Weights of a small transformer language model.
Size: 24 layers, width 192, 6 heads of 32 (2 for keys and values), MLP 384 SwiGLU, vocabulary 8192, 9.29M parameters.
Architecture: biases, tied embeddings.
MLP neurons of a small language model. Each row is named by its layer, matrix (gate and up: input weights) and neuron, and shows model dimensions 80-175. Each number is 500 + 25 x the weight over its row's rms, rounded and kept within 0 to 999. Numbers have three digits each. A neuron's up and down rows have the sign that makes its largest values positive.
A block is one neuron, or neurons of one layer that tend to fire together. After each block is what it responds to, as a language model described it from the Wikipedia text at the highest values.

L12.gate18:463516478520511533500520484493488509500515489507479504486526477514455484468510504532523470445519473491573475477482458508485538483453498526521521479516521471507519456509544493503505491482515544517489461508490491515473502498515525509504501513499513504532534487471516506503516521451497456481
L12.up18:532549452489493505475514463504476533543500532548495522495482510534509479492488505473484488542494493521469469526496498487486481528522482513489517520517485451505440504498491474505490484524523511493472458503535497507504501454544502517505479499491494499518501492475490494511461482499542469557
L12.gate29:523515498491468490514513510485493512479489474542529455577506504469520487484498510468485517496503533505508474477512502518538539537481459514498510455520522485521508510522458525505516485513515528512512467490467454516527493443467495492514507554521500481503525495481537478518505502538517528458
L12.up29:455478436472466528494484492480470486512469515531521509492503528484506484526527476502517503533481484507487518499468509490471495514524548514504502468554480487492507512531473486509470463466469478507489491487494526479481511481485485475478479521498479516521472517443511507491512502494498520510
L12.gate84:502485468472512538512467468486498481489502492523525508531481488504506478509505500490526513504468471539487482472498509516530525514459445518538492544499483469544533505517492480555474451463518501493493505551479537480500445497508502519511509489506508503489490469425481562494542544475530484500
L12.up84:500470508531491529485508498484451486510545525501489500478530515544491508453530514540435534509478462513531468475502503475496508512491528521513532546514495494490507433548497546505525526506474473499513522523481500530517460497514448506523522453510512518533534519486545474505502508511516518463
L12.gate102:521463512471509511515482505513474484470515551534449497505499486519468494477508501475508515518467479521530557501471506485471477506505489497509490561536527468513498467484470512497508496513504507496502462537473517496533515467508531519509483513512544507500487512510542502538479510493467480556
L12.up102:466505475466513475483510504519489525483520530500476479500510473479488503484482522535509504502485508486464501495576470482467540492513479491516524496516488533489561494479502527502487498520553451547482505541504506523522487538512483523513520516511492514484477533453497483467535466509528483507
L12.gate116:503509541495475494461522475496523485473473568498501478491543525526513515500489523531471547487524431535469499484486502471490497498527483523523475488502548449513492490504487560539471471474488451505494533491511520471510489500473517509466514493499511509498511526475469506482519503493511505480
L12.up116:479522498488520470490556513515484488529450534465457578478495487531535499543459520480484512485519480515526507508474477492526508522469490478439473488473501500483491518510508503483484491499491513493486479462505486487529470533518494511481521518469485488506522531498539527497541522556535471493
L12.gate218:534501497443494504487521485496505499513505547496504514540481489494485480488487527491450524480509494512493521514473483511510548482481506530497466491533483524534478477516489511499484482525504500482531523511453485498521533498512473456500502517537468535542502480494526477505466469488496466494
L12.up218:511485512471500493477550447477481500548504484477479486531521514465519484488496496501508506492491489464437486481488507520484515470505473518494493511464468484502534480502531527436517500491491550520517564518511496546486501464496529427471542511502456514550468474503525476499528499477459488484
L12.gate296:473506518483470515490477445486531499502487511504544463497505513512474487525473511530477535476571463509517492502510514475488536517482488475498521471475522462513480504488481480486462491475509524506508487464533522454487513497491497463505495483518501477482558526476530525479459510491532532506
L12.up296:511530484517520472506470463485471487486512516431527501463518491495508478530474555507517488496445492484506514474473502525533468488515511471533494493495494475488519533509490493503535476520520507512470467496533472461499500528506549503508512491491499534514468513496480492484483485487488516486
L12.gate302:510478516508505482518529502508461533453492524480535504473492536506518493492506543484481537470523517501494449502466495529470556474481488509475471571465475473501474496518494527470499498520500489499545483472499504519477506435512496461519531516477490494541530516522485466519511518493537467492
L12.up302:518537504507497472503512486516474513538542539520491468475517480541479542496489582525494488447543492528510490492508516484490530547509504535529489485517504449490525442494494567469489481507458483484520492487495469499544512505495523500514499498490519528545518485470486531517480488486503500522
Responds to: Short non-initial pieces inside words split into several tokens, often after a hyphen or prefix, e.g. triple-do-ubles, Pro-fe-ssional, term-in-us, Commander-in-Chief.

L2.gate185:510489481497485497488487499442497497529506531507524509498465450514511527508504480507473483531503509474490496483509477443515461506541486502535487564479489534518520533508514480512483556511541511482508594471518515460466481496491487494485471514490544501482502539502496497510530506477518472473
L2.up185:485484487503503506481453493475514526526453494530500480481506456503493492522492484477512505517513465491510517547500496449536471500527473528501547486514508528516521510525486520490479505531520534518513484478501507456518501536531488482499486517523514536472480512500497470543529501475542534530
L2.gate222:481450506505510535519499502506525518510497524470486485525526506480524510542487526492485498489458496446465489463479522473535509475477547502535509547512492507549524534492512498490511492483528526507550517494457462527481508482435485537439511510510479480549522531488508477514497504457468529502
L2.up222:515505489557525448489489482482502488523478510440508515486524531522519495543509521484449529476559499507479516492554457548514511523486521455498457522495494502452479494530492491526503507527500490474459521448483525480539472533539495509527544540501469513475473502494499512462528512548511499529
L2.gate232:480503470509453482516530463460502495485486469485503497540551522533553510524499521517467507493492508446461468436495470510517498524519438491522475563466483494483510484486508513515484510544507500514521530470488488480507487498498533518491509546482488493491483484494498507462497515495519442446
L2.up232:513506497504486533497466490468508494535492504505511492481496510525504506521500479515482516538468518455492480524490505471528501486485566497465486573534499448517512465514450510452542509465491543509524472507519484512487489523482511517490537518449489498472516503533474494527495474503522551516
L2.gate336:485531502456529513503484478465486485485425481526484477484501553484501465475524463470556563486507465512534492500493500495511524490483480488485508497488502500481521467483532537458464561468497445533509506551511481530455564528469548492522518552464517539469473547500517530524500495499510495519
L2.up336:547549467515501493500501519443519460504492456513509550486485485495504520500473508551466489492503511479501491473505433481476523488487481527547461491486511521508492478503542496517504509491485457513554545514541500516509494471459518461499524521489525503447472509495489545508513504483481472491
Responds to: Capital-letter first pieces of words right after == heading markers (S in Summary, Synthesis, Safety), plus chemical S in formulas and capitals opening names or paragraphs.

L11.gate212:547520499482510523530484454491514511481490491510538491517445470476505525500484522513482507494520465491500475486485489509484511526538499502502572514478487495553477491490488527509505517470487483505517496528487525484517521521501486490505472533511509521544513480483530494499518502459489470501
L11.up212:504482494552490503474543498533462498542509539483474537495483505482490510529502510492463491476523465522493489484449503487530514485440496508492515494540496477488483480535484507494510463505530497508523514471494506481478488497493490532521490531513512488489525510476516506459512504531525517476
L11.gate305:543515481532459529527499489508544518502492469500494507528479500527515535528536486502478539457548497494492475492476498511529494484499490475532523482469513448524494487493468461496465507466475491503483474501483537521532494529481520468471538523511517475533489513524518503534522535451495464576
L11.up305:486490471463508515496485522500539497483477516498478516518440513494460491468523565522477519507533483492519431485511502531555544498480466530491496552515492456495524493462517488521513500439501474510566453517483509496547511456517539489526492509491518477494486511485520448501476494447453497477
Responds to: Short middle pieces of words split into several tokens, especially "ro" as in approximate, abroad, railroad; also enemies, development, great-grandfather.

L12.gate45:479490484482506521514479465480540533500478541484481489542518510484492548478520513493495484467507515510501494457500498475444508486493508547529534509482502469484446426481502493481468492531524465494500506481510458452492536482528488442458540556467515512492497533521545556519495498481523497519
L12.up45:464494465533493531503514506450491527525477506505513514531538501504511521499519504496486496496477491464490483461462470519485508495493483544522510456499507510474469477455493453484489501493523474491488538496503474460526516512540491496475509550481496510482490492469538495484532481470509500491
L12.gate148:521499526500486513532496458543500490522517452475462479479530489496467487510563481478502479524467495460467512523480470540471523490499493464499498532542564493497527508484480476528518515532505527498510538512463469460515484476522529519463467464496503522540482505487500495546522479459503526493
L12.up148:483522516503452532504488512535476489513497463530519526474492463501496491483502491519539471476538509471493540507530532464507521465505462528543453520490520532536536526502496506493509495520518491508488527457515522499518503475478477498464505558471490499489475524509478552534489538510454488490
L12.gate172:471482529441534505467505463492474521533477482532515525515528456502501488534498480503474516490488521495499512536521457490525532521493457513522438516546509499481487518468463518506519499542506507516490517484504496527493497480495519468469498506488490571518508479521519525546504476484516480498
L12.up172:503487503470502484554529485526486503541517503456505511485513445515558519488525499491492486538502437465491452491565501516510525484480481531529535493518548495517485533499501502504507514507537479474485500471457527475445494519493511516493486499469458530498508480446471483522527464503483461523
L12.gate197:527525488485475478476537536454554530507532474451513472494523458542524522519529476504528467497511507485504485524510488507560536501495495504524495537554518471532510491497532498484497521508514497486517509507463503488503487508462500439467531508497493495461525496480546513525507477507484485462
L12.up197:500513475499476525494505490507480512466498482515493486492517482458491476496483535446510506485522532463513478465481480498509447499502486454468508504488520505554477523521467509478524526525523507477508522469523515521514501490483494478534511559493543473553491502493478521526549491504483465495
L12.gate256:499486525489496458509547491501491485533455467474499522502506518487475521488491494499521528489489530486519518515525521499537450515493488509484530465510533508448475500521557455482476523452529485489510506471467512542521531485491546468503506524521531509525509523496527476567492509504474488481
L12.up256:530508508489507491475514465523510549455506476498487494514526524518501494502509428528484469478512542456463499473494485490546505521505469443531499509447544535477504519471529473512508489522526505490485524502531527490500483510526547524505465514466466454497535497507529459507509507506504491483
L12.gate286:505503472454513481498517485509485514531455546510504490464482531491542520506521504488460495515539466444512460480517474507497519481498477496512492514480507518507525507487473486520528504508508538482471499459504536502497511488509473514479466482511488497424509472498503505519527520467553532504
L12.up286:504463496486493503474512472520463481528515483506446503521478435511532489516474472516480487496546487533494485514485490508544517506472457477494515495480513481489486517460523490465475494491457452515481502498443449498464504487505524493499521526480491480491542511505529482521497473523521507489
L12.gate303:511515483492506523495472488527512509507484502479487475524480512475451517510474485518485505493500502494529486507512496508495473499483467539473484499451546475505489509517478459455456546490503493507509498413482519443566507471554489489498480488475513506487480517504488537502534505499499496486
L12.up303:489526470500471490437516476493484519531515466506481469495491517532508471549527489473527475497533438515469528495519469487516505479507464494521519503489506533546567505529506492530486495528462498532519539519515464498500503543530485504480515494509487477504492494475499537495473506490496472469
L12.gate362:503504463516507438479503519527547441487439474526464532541491503475519526482488473456468486505495467514473542481520463468479520507503487547556512480525526534503510525509485485468466523495497472475536513499530474477517517477498512532484507505477524502456501482503513542516499457462501485485
L12.up362:529485545510545465547471490524555562480498493504488493530492551525468495528473513511460466527498516495513480496486490503488504543533499513502535485536481504507545461457494476480440510527507503473501496481512499469515511481512482502511533523469519493513496545502523511461494552519473503465
Responds to: Split-off pieces of words, chiefly a capital S opening a line or heading (Singles, Side B, Six), plus inner pieces of rare names (Take-alo-t, Be-iji-ng) and table-cell labels like Released.

L2.gate41:502465548500498487500533461545516507547547487464509474490508488525497493524515520488471498476511531520460509500562554548507516524500508526527465455527534547513501492480467533555485476471527492485480489507514502503529518519513500513519481479498517496496511471483492472484524465507498439512
L2.up41:429517535539497455500498457498503483514505509538498456510450502454472534518543504503540509493518511530534490458488499531536519515465517503509475445523523502447493513508518472510503481472480507497499453487495510503559532515504503511490514537466476496496500495535506454485490474478477517475
L2.gate46:483535506493515513509462481478562523470523517493554490499487502489488454544497510531505510490522491541522502481511458508481505479501472485548509513494520497526505483491532501502489505467501530543459514505466510445521501517491483502444507494480525500497505516498520492452522532539434512498
L2.up46:535447535490471493487511446530531459523522506448513522493517502496501477498507525481493497492501584526507468440547513504477502507469507459501481503515506517479524512485503525529489514497516455505500502525493504477517503496463499498486488507515529489493505500509545516465497501493443496469
L2.gate300:467492513479532469516502464537527526491506549478524512476523496515500477492511556495504540492527510509481495534562551489498498496476456503461481492532546499499477511502454512547494505461522482539453486517498491489508486523518477474519452567535508523499505533469464507523487486519479516522
L2.up300:454483545466529510478503435496497505517477524493518497507496514483493516520545515506516516551516512510519488503511501499500508536524502471507504471488482493491483475509467547468551522498490503561451451494531476451492511492488493513538477520508513460474470498468487466522487518503502528496
L2.gate366:510488519509454447487466460551510511507479459447516513438491444457474462513465512511515493463484531488499445515506482488488475524466494522511431487498563515479527451461521543526477471484512470524461523514500503471535510507493501468540480505522529498462481481469496521502490535529477495489
L2.up366:491508537509487486491521444488495483529499536521504470473543480495451503536491511546506452498491533537497533494531459552466499492492493509529516460512500519487501519519517486466498463461481578505498500503483520498511479506509479525461542474515507524520544497534548443496491519494488546493
Responds to: Mostly the pipe right after "---" in markdown table separator rows; also the token after a hyphen in codes or compounds (A-7, GPL-2, rod-shaped).

L11.gate310:508535482507533478480437487490493497508495477517513499502504457534484475492515519501515514528548469495498517536525538477507523533525459524538544524509542484503549495502484479485505504523510517462504511547529508518504462540502511502492512486488513490493483489497473484502577515502469493463
L11.up310:456463495499447484528478473539503515475511478449492487504482458530433495496522501515505449501492513486477512499483500489466512452503497520495497507520498475508483509538497511525522495511533506509471509515460524527520542489496507469550440506499479525479554481488451510509501527486522507468
L11.gate345:516439455458500523494474458530505466496526508544496491524496477541490480471493490500475487490554489509474474549476519506518491456529472472530469498551478486529520523482506501441497517481502486512521491491476489444524471482505534514490523503484499514524528517496534530546531472492471488507
L11.up345:493479563456491467480507499512472511507470536536523486519508473511470528499517472487519513477523513501469542540521517494492501466487545515501512475544547517477532480534498499515524528505494478448491491467500543540531500541509548517493486506535523509500518521513551514451509478521452500468
Responds to: Middle subword pieces inside proper names, often Japanese or foreign, as in To-yo-ta, Hoshi-no, Take-alo-t, Hal-ifa-x; occasionally the word "to" or "19" in dates.